config.toml
n_kv_head = 7
activation = "swiglu"
qk_norm = false
bias = "none"
init_std_up = 0.0244
lr_mult_down = 3.0
lr_head = 0.00552
decay_shape = "linear"
MLP neurons of a small language model. Each row is named by its layer, matrix (down: output weights) and neuron, and shows model dimensions 298-447. Each number is 128 + 24 x the weight over its row's rms, rounded and kept within 0 to 255. Numbers have three digits each. A neuron's up and down rows have the sign that makes its largest values positive.
A block is one neuron, or neurons of one layer that tend to fire together. Before each block is what it responds to, as a language model described it from the Wikipedia text at the highest values.

Description: Mid-word pieces, esp. autonomy
L2.down142:081081129126166134146113125133097103133179149109117114158129132146192078160117133094145119099134143139106108108118150130111126099069146116130173147137118127111188119132115147132111103108095076126139095114119124132155138139121097117112137124129139106171119125084097113130135123083129177143094099104129132147134127105110110134109174134130082114132092114146143121105085120184110163160103105094141153120179096152111116109110110128124107150141134137182136
L2.down248:155126121128105110095090151119136155100152115117136130133147100131123101130147170155099142152152197122118098140121166108140103140146147139120148140122204159130112141084159172106098120071104135177128141155145104124170089106134142137141111130100116155110116102109157113107105108096087163125158095127096167123113144153131085141141120118096136105126109102129127115124122114138135121106175112136173141139128093102105116111118111102106177131131113149112142
L2.down328:159109142150149100119076121153110101132126125129192099132130114126146103138165114129128121184129166091156131117073119145129108157133148165171110093129193131135169137109134119141158135105158124126133123163127120149126075101119111167118105138171147113124084177108081063129095094145113084150131148154160162122079138112190116135133159114084095124126129139100120133128142126115170101123161100168124107148154107157135179167153107138121094142137133141121150
L2.down473:115134094140156139140111134158068149160107163142099107122157109134118080122122168185085114098123136107124081150118145111118175150082170110095091144162120115100124112135143118121118130128110120139134134152093127117161102154149088140133089157160135128122132113103115131115124125126125100130149108127128106104112121075120143143156093096147141142094129152119123104143155120152128167141184126078094100143169090128139152108130052113154142156110104136112129
L2.down603:126141119121140147131095119133126122119105144082123128134114132122170114144095090092103116135094127122105121124114097096116138111166108116108156098129169163122104171135122117133128140123151122136113133106086153159176123091131138089109129140150138118168129115128188128119105133077121136173150142153093145143123118114143135111093127123167123107130116102121130116125093153131076116131153090107131139133141138103064152124136130157108136184126146128117144
L2.down700:115154125108132110132144130113135125146089092141149134124130136125127111103093116060135126129091138112109139099084107116117117173136158113113180103093124166113146153162119097095146133149152092118121094167113106128132104137135145128142097143120120160122142124173146140093119127106100083112168141085173143099139100106134106138099134131167129106148108172109172170104145117129114112115141109135101115151127099173132131150120116135109151096129153160132129
L2.down1071:067158177149167125165168147110128129135113109146118134130160126117134132155145128138107083119118117178104107127132133116089130104139150163099138085155109085116130105104131091145159114176112134153131090090088126101182111136178124091111141120087084121111109131089142101101111168082141105120120167079146112159124140152144112113154111078154122115118120142137164165079118160113140098097182088134128135068169116132160103173116113098121141117121153110181147
L2.down1118:138132125146133118140108114128134141130167093132172095169142116114135120120147160150156157150125147174159116094115147168125123133158096111102142091103170146106170123106118125171158109123132124139130129114101161145132089144094128137147136128108110102160133187145134126090159086116135133135144124112122188118159158128120070154131112110120077092151133127156138150146153136140130111128081079137111157132136120124114130147107134085123151119142151116123177

Description: Unit conversions, name fragments
L8.down31:106156123140151115151142116165132108139151106146154114140147139134107108164117142089134106100115116113142100142126162139094138110131118106084088162106172150104138086101140108168119118158139156125148171146133112121138133088102165139144145106136127170141130148147121142135140153164137132133118121168150114105105106114145110156176129131143124105143114107097154154189119125157123153093128132134128122136106149084146131098084116139104134111121106143101138
L8.down80:123139130066105096154166136078134107102116152088164166183120140167108132131147092112142132128097155119179140111152136131140105085122137150155132117115093139161140162138059099147128131122113157104191105136125126086118094125120155137107124112131108137105135145128128132127126146111143133133132105157161112120144150138137161172127094163141114141162151116100145144184094118088109138164117117083089086133126100089089097155108101119133179143130142128090125
L8.down107:131151117132101116148133102126096102143130066129088093148116132089098099149168114158117143172120168122122128120155124137110158128179124115125109145095157148136098135113140111136102172147104119128111142177161128153156146137156131121104123141107128119083102129157115113133135182141146155142121101089115155143122164136113126100098122148148129152122073111106116155158106125172156119155099156138158126123123133094139152102105092129102154169115125115147130
L8.down293:079119122122099106141117103128125121099145151129111106121127132140120116073141147112136144137133131106111141097127166143116153114135158144130071074099121125132078169129158070112120104137089149181147131164101156116139094141127104152106119102155100174142116148114127118121117103135121105134148119114165143119208103105063110121110151103127137144150134178101132124114148119133109126175115147099147119149131139114120132135122149126125123126113108117131115
L8.down459:090134108118076122159078157179117131160141141141164108147127178161157073122143119142089145058104104155097110151114105184097137135116183149115075140120121130114123151112123117125130141152157146088158121119142155085146131108143154158184186115118137102117094117126137140158114109103150142148097125141116143169101112119134142090103116149135105121135119162127121123142162173128154096126146122183105118145118124180128115123134152122137150102129141131122093
L8.down460:149121129092137108109158112174125105145100152139132099137171139124147145183124119124148118147119115136126102134138170139136109135132123158142137119101093125143113118085112147153131169147122111160122125084119103136161139139129140140144164127128095091159168072148137094150109145123081175092131153098145116100090144117164178147155124093136123156141103145095106132140169170110126161148057124132085101094136117100146113133123081075126145110122098171127168
L8.down635:152113150141163089124176130158140118146138114093118116157134078098121102083101135125151117191150142160132152110101136164122125108096137091140145131103157127107100166147135106141146094131113136132135126128146137152123122150088100126130140152131133137164112162121097138145125112154056170146126165152168185068109069128108151118130070104126150148144105135137130113153113117150118052127105094174139125124158146131146126083170067105180167133146158129145128
L8.down1230:129134145125123151130050146139131141144161118135157134137117124152137139155133141120113149144124144153150125112076164137151117187138143116156174135122120138141099079119150126125105125124123090147155140182139123140128165119131091118132135128087135157144111133163110159141133140162156113157077151111123109092121129154141120134102102122131121143135123115139116058137113103135138114084137117118117089101107120137112187122126152167157159093096152127142116

Description: Mid-word continuation pieces
L5.down603:138157128127114140147128129116175114136140107106111135160166151139145118168100128120106111110154130151133159118109121121068131100141122155112125114115177175094138135131122105135128110102133127163088095134096138179166094127104114145122104109114089117119077120151098113136110136134144126093107093099121170092076105100155106107138133112143115111099168152153134157111097108154072153113135145149126112105134102096151151131134080130102125118135127160130104

Description: Mid-word subword fragments
L2.down111:124123165106144126127129132136152149157095106125112127132112123149151169145183137126127148097143123142111138146113149120098134113173142091083136105157129149083111142093102172142102177133107131110140137111151161141152125135107090103091118142109094181128144149116130142135129121115176136104096179113115122183120083117128114139131147129156114128107168117135128153119192136136093092157149171159160101138113146133142119170124115117141128150116120140128101
L2.down131:117079126076113119134144161058125125120113159144173140150142115095137111127169130123085095151142121115130140155133134126171155091166116144112101123157111136103134122095146133112129107148167112102136150126131157122141154148121140096151112129089111136114133098098126101174127166089157128174118129130164130098104148143128134099109089123159104132121111127130121133113129117117143148122142112181111135159138108112151125100132192073099194123161109151142130
L2.down144:143113086186139115055141086082113132146131146140124120121083131175140103105132133143078161125120164115062143145129151127121092154170138135151126086104088149144092123163122131146091123100126150134096115148153119113132110182159141145139122115117153103090142118153130142116162141084116146124124126136157095115098069093089138112122144106118142137088133144125130151107131147102127130130150177131104130173142111136107102162095116196162148186128151119146092
L2.down300:119164080097131122078088086153089085129098158122101140116143082144145138110129113104128155133132105165097155141145185126103148156158121109144116138120091098124130166089132104090123179161112119150146159127101152118119082090122116101165124132158137143150089182145155114136104096165098149121119142124112146112104179152130115138092111122127095094071121168116093121152122136111129128155136079210135145153121120134074134122104120128127169124147120134130136
L2.down470:130116134154133151094163102097124135101088096136076140121127085135115130104096132122089161121131151121134134114114204139101150093143160112151092101116101104134177133146147167124154096120120118133155133097137112132123139157127134151123139126153129117102119111135155116115089115106113133107112068118134117150157117136142110106194143112149166147106178123131120132164095136137146144126078158083136141128132140126105128127113062110123103145180119140123144
L2.down866:106099140141203128108137106159128145138122182143133104131115115143151138124109131129133154138120144112104075119114111156107102111106096173124140114154093153141115114131145156116121109103111126167126120122149160110109102114131105129124153096184126134113135097159108100136178089153119107145087140196115093093122132101118141122161110087097122112089149137132161161191129126136138153135169104140139089160109149123124110110144152128158126152120149142135156
L2.down909:144124167071127098133123109092141159092072100103143087138144108143103116097095103130155102102070135167142089185097112103117125112152184114130106096126127118139181149166116145125134130071121121149135137125113129080136120135123104130132133117111142123133131173105071129106116105110115177094173137145140154116146122135114103095102120111096132130099096105135179132098152163138135153133120110127163110115177163116135140118129125119124152176152131160123153
L2.down1123:102148125130102105119103068155100123108162129134154111148143128151109124140058147174122122102081190117159085132140116135142135112112126128085139123142092166109105111090117123151088141149159123108134110129106133173123087116103135126159084114154122120147132180112086122162122114122159148163087144100148147177100100120100115151145156083106134072084168130149118157137110103128130179119125114158104086181111080147140149135152141141100116148140145113096130